config.yaml
head_dim: 64
d_mlp: 1536
vocab_size: 32768
parallel_block: false
init_std_qkv: 0.0242
optimizer: "muon_variant"
lr: 0.0107
schedule: "wsd"
seq_len: 1024
MLP neurons of a small language model. Each row is named by its layer, matrix (gate and up: input weights; down: output weights) and neuron, and shows model dimensions 16-111. Each number is 128 + 32 x the weight over its row's rms, rounded and kept within 0 to 255. A neuron's up and down rows have the sign that makes its largest values positive.
A block is one neuron, or neurons of one layer that tend to fire together. After each block is what it responds to, as a language model described it from the Wikipedia text at the highest values.

L5.gate138 [ 65 139 140 139 107 120 130 156 145 117 125 176 132 130  78 109 171 159 138 115 113 127  95  97 142 184 139 164 144 103  94 190  70  87 110 177 170  79 138  87 112 150 111 124 156  98 173 130 174 167  96 102 195 159 151 145  90 142 106  81 152 140 128 162 132 161 107 119 147 127 118 112 124 144 145 143 114 128 136 139 142 107  81 107 145 175 109  85 122 122  58  87 125 154 109 153]
L5.up138 [131  82 134 110 195 129 179 139 213 126 120 104 144 139 143 143 138 126 123 150 146 141 126 101 188  93 182 133 120  97  39 153 109 126 165 134 110 169 118 123 123 192  47 150 128 129  83 138 149 162 153 122  93 168 101  98 193 120 158 127 120 126 140 105 146 161 135 136 118  89 158 128 131 171 160 193 158 101 133 157  96  80  84 149 191 161 144  82  98 130  95  90  98 121 140 163]
L5.down138 [138 106  93 145 155  56 102 149 133 163 119 108 166 162  80  92 148 153  61 117 109  72 147 115  86 159 138 139  66 152 101 128 126 125 150 135 106  84  96 155 174 133 116 138 135 150 154 140 131 112  81 167 150 174 130 139 146 185 176  95 152 161  80 194 176 165  94 162 122  74 134  33 121 138 150 145 175 112  81 149 157  81 146 142 119 136 174 122 100  90  63  95 105  80 127 135]
L5.gate218 [109 129  91  95 135 117 158  72 128 194  70 114 196  91 131 131 142 171 129  86 119 130 145 107 107 124 108 120 124 137 109 154 151 141  76 141 155 153 151 136 130  94 153  72 205 134 127 166 155 119  84  98 149 126  91 119 155 131 126 100 146 110 121 189 123 144  95 103 117 124 177 150 128 121 127 183 113  72  55  99 145  99 151 141  63 148 169  99 185 111  94 158 104 144  88 191]
L5.up218 [164  91 151 146  88  88 142 124 194 130  77 153 130 117 154 161 112  95 107 114 166 115 122 141 114 160  81 150 146 124 155 161 125 134 186  46 150  91 111 112 191 151 174 132  95 178  95 107 141  49 108 120 133 141 114 119 125 153 142 136 151  73 166 145 133 104 115  92 175 158 163 135 156 138 122 128 151 150 138 109 161 184 125 119 155 146 191 143 126 157 141 146 228 165 115 139]
L5.down218 [102 101 119  79 176  65 130 130 102 113 139 184 134 168  96 102 120 136 147 116 194 158 182 122  64 142  99 189  97 122 156 139 171  82 137 135 145 158 100 102 147 121  95 179  95 135 158 120 156  91  98 169 194 111 146  83 100 152 109 131 129 153 110 127 176 203  83 141 139 103 101 110 153 162 133 184 167 161 187 124 155 107 110 162 141 147 146 118  79  60 105 113 130  74 150 153]
L5.gate722 [ 63 133 134 128 159 126 119 211  90 114 132 154  84 103 124 107 153 185 181  95 187  31  71  92 100 142 115 164  82  81 131 117 151 128 154 128 145 146 167 152  95  71 115 144 128 178 132 174 143 158 147 100 171 167 124 126 183 162 137 142 150  86 113  89 114 130  96 130  81 108 127 145 154 174  60 143 185  90 151 160 176 127 154 176  77 128 144 111  67 101 131 130 101 109 118  97]
L5.up722 [103 111 133 127  80 119 132 160 127 169  86 114  93 126 102 122 176 137  82 149  99 128  97  90 163 110 199  61 124 134 132 120 161 123 108 128 129 144 158 123  99 155 108 139  95  73 149 138 147 171 166 179 105 128 119 110 190 202 157 108 131 115 129  74 107 163 151  77 138 103 123  47 105 198 101  95 147 122 152 151 167 106 116 172  90 140  95 132 231 115 106 120 206 131 155 134]
L5.down722 [134  97 176 113  71 152 103 114 148 125  97  72 156 106 138 101 127 122  78 177 106 129  85 120 149 169 154 116 166 123 116 123 139 108  77  92 130 100 170 162 128 140 130 135 137 106 118 125  58 111  58 151 175  99 110 158 161 143 209 116 146 110  98  96 115 129  77 131 163 106 155  97 131 128 106 126 142 132 158 163 123  90 117 153 130 131  76  98 149  83  90 116 179  94 136  97]
L5.gate1166 [137 136 113 128  88  75  51 201 150 134 135  47 188 117 110 128 115 156  96 125 156  97  99  74 116 170  72 144 159 153 108 166 161  90 144  85 127 123  70 139 129 107 131 146 115 149 129  91 102 113  72 102 127 110 116 107 137 104 152 151 189 131  83 146 209 136 144 178 154 161 131 175 164 115 113 159 126 150 183 136 114 103 170  85 112 180 165 144 158  97 135  21 106 148 164 157]
L5.up1166 [135 110  80 151 177  81 149 176 111 146  88 145 102 118 106  55  82  83 127 159  72 162 108 158 145 185 112 124  83 131 103 159 141 131 107 131 102 134 114 105 138 111  53 127 151 137 122 150  95  77 112 101 119 135 155 140 165  97 126 107 170 122 144 123 133 169 115 125 133 110 106 129 108 129 141 153 132 121 191 174 127  94 142 160 141  98 147 123 109 149 147 133 152  78 163 132]
L5.down1166 [142  83 149  74 103 123  86 131 101 159 136 149 117 139  79  77 116 113 149 142 107 109 152 128 142 146 160 147 106 111 157 173 127 136 105 109 112 140 133 147 149 134 150 171 145 124 146  61 161 103 140  72 133  72 131 131 157 102  51  95 168  93 149 154 101 102 118 112 122 124 129 139 125  85 180 154 118  92 198 124 167  90 138 120  79  97  33 137  83 129 102 124 168 114 110  76]
Responds to: Number pieces and approximators leading into amounts, such as digits after $ or a decimal point (1.2 billion), about, over, and than; sometimes word-initial fragments like w, v, hyper.

L3.gate473 [116  90 110 150 106 190 146 130 165  79 119 133 106 109 156 153 138 152 172 145 160 114  88 112 111 157 161 168 159  96  77 115  98 129 137 153 114 107 107 145 136 171  82 169 111 125 151 154  55 142 141  90 101  94  69 168 119  73 141 104 158 122  97 122 140 152  97 118 151 169 116  88 148 121 109 137 123 167 108 128 126 111 135  84 114 114 113 156 145 141 131  82 157 150 134 104]
L3.up473 [152 138 165 112  92  54 114 131 144 138 114 105 122 125 131 175 143  95  72 108  81 142 167 169 141 102 129 193 152 135  98 151 139 112 139 168 110 106 155 107 123 139 117 150 145 114  81 154 115 110 141 119 195 115 132 190 140 120 129 116  74 156  96 117 105  75 144 155 156 184 109  88 177  95 157 160 118 113 154 179 147  73 112  66 110 147 137 130 145 135 147  84 156 137 170 158]
L3.down473 [167  88 120 118 178 111 142  89 130 110 148 141  92 155 103 154 117 137 176 148 121 135 158  87 142 129 140 154 103 156 169 145 147 138 175 119 110 172 204  79 150 108 162  45 118  83 140 152  93 167 147 117 156  85 149 156 160 115 113 106 111 147 136 123 134 187  97 169 109  60 143 159 105 152 135 165 158  93 148 130 102 118 130  68 124 124 133 147 157 118 130  89 149  99 156 136]
Responds to: Opening double quotes in running prose where a quoted phrase, often a critic's words or nickname, begins mid-sentence, as in calling it "enchanting; weaker on "United States"/"US" and hyphens.

L4.gate577 [ 99  91 184 143 133 140  83 176 140 160 146 143 152 122 120 125 146 103 146 150 177 111  80  91 130 147  99 104 107 109 137 109 136 160 125 157 121 103 108 128  78 158  77  92 101 119 125 116 126 178 143 138 135 146 168 119  92 119 159 146 163  96 132 146 135 120  68 173 135 134 111 163 130 108 116 152 182 117 112  82 140 123  81 188 124  75 180 160  94 119 129 105 102 111  89 140]
L4.up577 [150 131  81 182 142 196  63 174 150 114 134 142 170  99 103  97 148 142 103  85 101 100 146 178 167 132 125 103 118  93 100 131 124 175 135 124 118 125 185 116 114 144  79 105  77  90 167 139  65 180  81 162 157  84  84  78  99 140  73  95  88 157 176 130 125 167 113 165 126 115 108 100 122 170 168 199 138 116 129 185  80 111 187  74 132 144  93 157 131  95 151  80 125 145  86 138]
L4.down577 [168 140 133 199 165 117  75 154  78 146 134 194 134 121 140 113  55 198 148 163 119  79 204 119 167 104 149  85  88  88 108 154 123 108  82 117 148 176 135 111 138 100  97 169 131  93 149 137 141 160 153  90 162  82 164  80 108 166 100 150  77  78  65 207 128 152 124 168 139 124  83 181 125 124 118 147 128 145 108  50 119 168 152  82 157 101 150 129  85 130  79 157 109 128 140 180]
L4.gate581 [113 111 190 136 151  87 156  95 168 129  96 186 114 156 157  92 152 120 144  83 162 111 139 170 144 122 136 134 104 130 138 127 103 107 173 143 118 136 114 108 132  43 158 179 131 154 160 152 169 148  53 165 143 136 103 148 112  68 143  96 149 106  80 161  98  93 100 148 108 190  90 100 161 169 100 175 147 175 114 122 164 105  57 156  82  97 153 108 137 120 197 107 123 109 156 143]
L4.up581 [ 93  62 142 104 150 164 123 115 130 114 170 117  89 115  93 145 145 153  92 148 107 148  72 151 167 134 193 104 125 122 139 164 142 167 122  64 134 135 137 128 115 108  65 105  60  57 129 120 217 115 104 190 101  84  82 169 131  88 167  90 105  61  81  89 156 129 128 189  92 117 133  96 145 120 130 161 127 119 111 174 152 130  73  97 121 162 144 173 138  97 112 129 179 158  90 153]
L4.down581 [147 157 149 105  79 120  98 144 147 154 154 166 141 113 121 142  99 125 161 177  96 129 123 109 148  77 107 197 150 180 115 116 163 134 124 107 109  67 135  72  75  88  62 144 118 134  89 158  89 164 168 200  87  84 146 175 135  95  39 144 110 145 147 153 131 140 164 111 164 124 151 173 147 173 177 137 131 134 105 143 176  94 109  93 127 111 198 118 178 143 104 206 116  56  75 147]
L4.gate1257 [112 161 146  83 129 152 108 146 121 155  93  75 146 185 117 156 137 102 105 104 121  86 185 128  71 130 113  30 136  97 129 110 102 151 111 115 130 125 135 127 157 143  62 100 128 133 179  40 108 172 123 127 171  85 140 107 160 142 100 107 158  96 138 193 154 120 145 174  75 103  93 116  95 112 119 150 156  95 118 150 107 172 147 176 110  95  72 149 106  92  97 165 144 169 162 162]
L4.up1257 [173 147 198 150 124 113 118 184  96 116 159 112 149 111 115 131 229 159  82 187 143  81 106 156  94 137 108 116 108 151 136 121 107 178 179 184  95 151 119 153 110 164 134 137 111 114 212  80 132  83 127 106 128 112 159 154 153 104 179  73 215  86 112 169 101 111 101 151 166 189  93 132  61 161 148 219 120 147 145  42 151 109  86 142 182  93 124 111 139 147 150  79 103 138 157 107]
L4.down1257 [166 108 117 131 190 141 142 127  90 115 151 155 148 136 163 102 143 167 146 109 182  66 108 143  84 154  90 140 110 216 123  85 160 131 208 173 158  87 152 204 136 115 178  98 107 182 131 148 108 172 138 109 139 142  89 133 183 122 132 152 102 177 135 178  98 120  71 177 134 137 146 188 123 183 124 150 160 137 120  90 139 114  42 125 133 112 168 119 118 103 114  92 147 112 174 197]
L4.gate1274 [ 88 104 167 206 166 141 206 149 159 128 119 129 148  98 143 178 197 132 172 177  79 124 148 209 131 157 147 131 169 149 167  95 109 109 113 173 153 135 119  80  78 175 123 120  86  92 178  97 126 114 152 173 147 111 116 165 122 114 163 109 177 100 141 161 183  93 126 173 138 124 137 145 155  61 135 144 173  95  83 177 154 133  96 126 130 144 133  92  94 109 147 134 129  43 151 109]
L4.up1274 [105 153 125 128 200 129 160 125 130 102 155  95 137 117  92 140 151 222 123 125 144 112 144 163 149 114  99 156 158 164  88  47 136 104 130 105 139 156 183 168  99 106 151 170 143 122 132 130 122 140 155 139  94 168 122  80 151  89 141 187 134 125 100 119 118 110 143 193 140  92 151 130 160 165 144 165 179 112 167  45 119 151 131  98 153 151  89 165 122  81 169  79  82 145  77 121]
L4.down1274 [103 122 117 169 133 116  93 177  75  52  94 158 102 132 113 151 104 116  89  99 130 109  58 126 134 143 129 129 135 114  67 102 131  94 163 183  95 159 133 147 141 112 132 114 115  84  96 150 139  96 123  52 114 146  81 122 144 170 158 133 135 110 132 192 150 126 145 135 118 105 107 173 144 138 144 127 126 143 133 106 104 155 188 120 144 169  74 142 123 152  97  98 143 156  73  49]
Responds to: The first digit of a number split by tokenization, mostly 1 or 2, in counts, scores and table cells, e.g. 1,607, 1–0, 2.5.

L4.gate170 [128 141 129  68  86 176 153 180 143 102 128 151 161 178 158  74 158 136 167 145 180 111  92 152 125 128  90 124 116 159 113 144 136 116 136 154  92  76 117  84 144  69 136  70 188 113  56  94 119 160 138  66 103 138 183 114  86 224 127 123 185  94 142 111  89 106  70  77 108 134 170 105 176 133 147  84 148 159  81 125 185 115 116 106  97 119 124  74 143 162 115 106  48 142 153 159]
L4.up170 [109 143 127  91  79 148 124  81 131 106 106 168 103 137  83 169 162 116 109 134 201  96 133 112 186 110 155 186  77 164 149 189 118 157 171 111 148 119 114 128 162 191 105  79 134  78 145 138 132 116 125 156 125  96 135  78 139 217  96 121 125 141 140  99 113  80 101 104 133  69 173  91 129 129 153 108  96 156 163 127 124 106 109  79 122 116 134 106 122  94 193  82 121 134 117 107]
L4.down170 [157 130 186 153 186 126  70 149 167 152 119 165  68 111 100 111 136 141 147  75 109 134 129 140 143 151  93 103  83 138 119 187 150 144 142  74 110 124 110  94 120 166 147 120  96 150  76  97 141  80 170 104  97 121 119  98 151 149 174 127 138 113 164 141 108 143 136 126 136  90 106 143 135 102 158 131 135 134  87 170 136  97 131 110  92 127 173 104 160 132 102 145 191  98 134 162]
L4.gate449 [ 94 165 135 115 115 136 110 138  72  98 184 212 124 144 113 117  88 202  97 114 111 102 174 169 197 103 137 148  93 122 205 162 141 177 175 136  85  69 126 155 159 161 131 135 155 115 168 151 124 182 133  81 175 135 160 118  44 183 152 104 122 125  77 165 101 138 112 153 120 130 170 148 117  94 150  98 138 101 117 110 120 133 167 123  85 115 160 129 141 103 112 138 142 140 122 138]
L4.up449 [167  73 122  96 150 139 140 145 141 167 151 201 119 101 138  69 154 108 137 172 158 164 155 103 100  95 100 105 103 114 126 156 156  82 102 141 112 132 178 108 115 116 149 120 121 130  88 165 107 144 129 138 105  67 158 152 104  88 129 102  52 128  60 129 126 172 100  88 124 126 125 135 128 173 128 186 187 115  90 149 117 128 129 117  93 186 171 133 113  74 139 146 140 128 123 123]
L4.down449 [120  78 132 133 140  77  63 124 117  95 117 168 133 135  90  94  86 138 108 145 185 126 189 181 180  71  81  84 165 109 113 130 121 128  80 151 128  61 163 149 143  86 136 139  99 101 139 121 142 126  83 109 108 152 148 115 124 185 101 137 134  88 133 178 110 182 142 183 149 144 165 121 151 113 166  89 159 135 129 104 154 102 111  75  99 111 115 121 128 112 136 138 121 101 113 111]
L4.gate460 [131 127 101  88 145 105 161  92  74  60  83 156 132 129 123 146 161 133 118  82 132 148 152 165 111  78 118 140  87 109 146 128  84  97  68 100  81 143 158  95  84 103 110 173 122 131  79 112  84  98 130 106 143 107 166 128  99 117 109 129 170 130 146  87 163 152  64  98 146 129 118 138  99 103 103 140  93 144  80 138 157 102 190 111 170  70 178  75 138 120 145 123 156 136 143 183]
L4.up460 [126 125 119  83 111 159 157  98 123 165 101 134  97  40 135 108 150 180 172 130 174  73 185 135 138  90 140 197 145 138  76  90 106 130 140 101  80 136 178 153 116 101 127 152  62 127 122  79 124 129 160 133 136  62  64 155 174 132  78 105 164 127 129 133 135 163 133 200  91 144 143  51 113  75 130 174 111  98 130 164 164 123 201 141 124 124 168 102 163 131 146 180 176 142 141 136]
L4.down460 [ 99 142  84 100 102 141 128 107 123 103  92 139 131 128  79 118 121 118  74 145 127 148 154 124 164 101 123 106  90 149 143 160 127 171  99 129 140 152 165 112 120 152 110 123 166 178 106 138 107  90 159  96  93 183  89 132 121 114  23 118 102 169 167  83  72 142  81 131 163 112  92 140 133 148 118 146 117 169 101 195  83  88 167  85 116 126 134 144 184 167  92  95 129  71  97 131]
L4.gate781 [ 77 144 146 144  62 123  99 123 110 145  53 104 194  26 147  60  76 139  96  97 139 178 100 139 140  76 110 132 118 124 159 137 101 135 141 156 111 120 135 128 129 140 116  80 134 148 144 142 176 145  97 130 115 124 158 155  75 164  68  70 162  90  64 157 175 111 146 152 129 114 113 100 103 111 125 182 109 118 130 180 183  93 146  79  24 127 136  91 132  86 116 132 118 109 146 100]
L4.up781 [111 112  74  62  41 150 140 115 143 137 116  95 121 113 166 114 135 106 134 169 153 127 112  98 134 150 144 120  65 117  79 159  94 142 143 142  98  92 160 179  85 109 157 182 119 132 186 139 129 148 126  26 143 141 134 145 156  92 200 150  89 146 105 138  92 141  74 148 125 188 124 102  92  98 130 113 130  77 174 109 163  99 112  92 101 112 206 101 110 141  80 130 167 134 149 114]
L4.down781 [112 110 113 171 173 137 134 129 124  93 154 139  89 131  97 114 160 166  68  95 163 128  85 119 174  88 177 126 112 120  92 126 133  73 119 147 164 137 130 112 145  97 147 113 139 147 155 119  63 147 100 112  74  97  89  95 146 129  11 114 150 112 125 137 105 115  85 165 121 104 121 102 139 128 128 152 100 124  95 163 127 112 127 180 100  73 145 126 120 163  71 130 146  99 145 113]
Responds to: Opening parentheses after a name or phrase, starting an aside, like scorer counts in sports tables (Sutton (2), overtime (OT), (born 1946)).

L3.gate248 [140  82 129 101 159 145 163 111 157  64  87  91 116  97  67 144 110 133 154 181  91 107 109 152 146 162 123 120 119 139 129 133 187 135 185 100 135 166 145 128  61  96 110 102 103  76  88 152 129 149 170  89 180 138 159 149 101 167  71 123 134 134 128 117 176 150 171 210 101 175 121 121 155 148 110 197 168 139  74 166 170 157 120 180 179 135 147 138  77 189 147 182 102 204  97 127]
L3.up248 [147 128  97 180 152 102  60 158 102  82 159 129 147 159  90 116  88 170 133 138 157 105  35 115 182 150  75 119 113  93 120 166 115 118 128 167 131 119 170 172 164 136 133  74 127  84 129 149 117 115 155 124 143 128 135 188 131 118 123 146  96 109 117 110  92 127 145 114 163 175  48 198 137 129 160 113 195 136 110 189 166 139 115 149 170 175  98 146 122 148 190 130  65  84 138 104]
L3.down248 [127  89 100 131 114 109 107 178 115 105 146 126 143 117 125  58 163 122 145 138 131  72  85 121  85 113 118 109 155 145 134 111 151 161 159 143 156 185  88 212  94 102  95 105  72 114 139 136 127 131 145 104 201 102  81 165 136 149 148 111 146 128 124 106 136 129 107 184 131 105 120 147 141 211  79 186 175 127 110 126 205 152 116 153 204 145 125  64  86 154  98 167 123 120 136  91]
Responds to: The number 1 as a standalone or leading digit, especially list and table-row starts (| 1 |, 1.), plus 1,500 and January 1.

L5.gate189 [108 136 106 122 120  74  98 112 109 102 147 119 109  98  81  50 105 156 113 101 224 170 161  70 167  80 164 116 150 128 133 145  91 127  72 160  76 122 180  90  99 130  80 150 132 124 136 105 134  93 139  14 104  96 103 168  98 154 138 115 161 115 125 107 161 242 100 176 125  92 138  80  73 149 178 170  78 123 136 127 127 127 221 141 121 108 159  78  97  45  61 128 113 158 119  96]
L5.up189 [ 69 105 115  50 107 145 128 101  43 137 134 159 111  76 138 105  82 174  78 120 157 173 157 120 120 108  89 101 106 119 167 225 138 198 103 166 129 113 107 125 184 156 119 152  78 109 138  84 200 171 107 195 136 137 152 106  78 147 229 100 151 124 122 122 153  83 155 191 118 126 167 115 110  99 176 136  91 113 135  93 138 135 149  84 107 123 107 100 128  69 104 131 183 156 126 102]
L5.down189 [150 138 114  92 152 100 113 126 136 140 124 121 135 108  91 115 142 113 100 102 136 103 118 116 175  95  96 146 105 129 149 108 121 117 114 144 125 155 119 164 140 132 108 118 109 125 119 139 122 116 133 145 144 139 122 127 112  62   0 123  75 131 128 128 119 105  90 110 117 127 141 110 142  99 141 145 122 125 146  98 108 113 129 159 102  98 151 128  74 145  74 112 126 136 147 105]
L5.gate849 [ 89 140 159  83  87 119 118 155 132 206 157 137 153 134 104  81 102  53  95 166 176 120 115 160 137 128 168 112 127  61 192 107 144 159 109 177 150 144 181  99 177  93 171 135 174 175 136 123 157 107 173 106  47 163 109 136 113 162 137 106 125 201  36  97 114 176  85 123 152 151 140 143 109  80  88 110 129 131 136 152 151 102  82 135 139 168 157  65 115 142 123  96 165 102  81 161]
L5.up849 [105 111 171 160 106 129 108 123 170 183  63  90 112  86 142 101  75 144 163 157 124 162  88  99 213 130  86 115 163  80 153 164 135  79 119 145 134 118 168 105 126 123 133 120 107  92  67 108 106 192 139 139 115 154 117  95 173 167 166  71 221  92 110 150 125 170 107  87 215 134 132 114 115 154 114 117 177 177 111 101 172 130 101 108 105 154 110 156 157 127 105  81 162 132 142  63]
L5.down849 [146  91 107 158 133 159 138 108 124 170 165  92 142 116 126 147 161 155 110 120 115 146 153 212  81 107  77 123 127  66 107 142 153 127 142 113 159 163 124 162 157 128 103 113 111  93 115 130  67 135  81  76  99 172  82 122 156 111 112  62 123 156 176 116  97 158  94  73 174 181 166  95 130  76 140 118 107 166 125 136 179 128 173 134 141 112 165 132 138 155 162 118 105 173  97 163]
L5.gate1041 [100 159 136  76 124 103 126 135 138  71 145  70  63 109 193 170  97  73 101  88 133 173  97 123 118 132 141 131 127  70 125 104 125  88  86 138 145 112 121 140  81 126 141 150 126 120 120 124 132 144 108 151  84 156 116 138 141 145 150  84 136  66 125  50 137 144 147 189 141 112 110 129 147 119 122 109 136 100 150 120 154 129 120 108  71 143 182  95 161 119  96 110 134 112 131 182]
L5.up1041 [ 96 108 106 159  94 148 106 147 136 125 141 101  94 131 129 121 104  95 156 189 138 161 100 147 127 169 140 117 100 135 136 187  86 146 108 128 119 176 136 114 127 165  81  59 132 134 130  78  66 101 129 112  98  88 123 173 100 158 129  86 113 135 107 145 146 146 134 142 142  64 156 114 141 135 154 107 100 160 181 136 146 135 157  31 156  87 123  96 158 114 112 125 158 146 123 155]
L5.down1041 [ 31 130 124 110 170 117  56  71  76 100 137 129  51  53 101 146 161  92 171 142 140 103 168  95 158 153 129 116 116 120 147 108 185 124 167  95 138 150 133 135 100 118 209 109 166 112 132 131 131 136 108 179 100 137 154  80 108 112  84 123 193 117 162 122 129 121 100  86 139  97 120  89  87 104 154 140  97 154 156 124 136 134 113 133 126 132  45  69 165 162 118  87 122 149  78 158]
L5.gate1369 [130 170 135  85 113 154 128  52 120 123 161 129 155 139  78 134  61  65 146  82 177 165 143 134 108 119  62 113  80  55  93 138 118 107 150  97 116 144 147  97 129 120 132 142 125 129 124 131 111 139  94  88 162 171  79 133  95 100 154  96  94  96 199 117 146  84 146 147 124  90  88  99 156 122 142 116 106 144  90 145 150 214 134 160 178 112 132  84 163 160 119 150 145 140 185 180]
L5.up1369 [217 127 135 130 108  98 126 158 103 145 165 134 141  78 134 161  92  84 133 146 101  85 129 166  89 117 100 132 169 129 157 130 142 132 192  94 118 120  79 154 172 127 126  82 121 147 171 112 118 120 132 139  96 110  78 109 118 158  54 130 152 119  85 146 170 121 161 138 139  59 153 124 121 146 162 212 143 161 120 126  81  92 186 109 131 116 112 152 216 139  96 162 130 134 173 103]
L5.down1369 [ 92 159 154 121 148 158  65 121 131 150  99 139 189 104  86 133  71  96 112  87 161 136 159 150 141 127 107 125  71 175 141  75 161  99  96 205  73 182 130 162 199 105 141 138 142 129 137 154 121 176 189 146 121 104 112 156  97 109   6 102 173  92  57 109 114  94 113  73 159 161 168 117 159 146  69 108 151 132 172 200 124 115 147 113  84  91 101 137 126 184 127 129 179 156 133 112]
Responds to: Opening parentheses, sometimes quotes or dashes, right after a name or term, starting a gloss such as "(born 1982)", "(station code", "(brand name".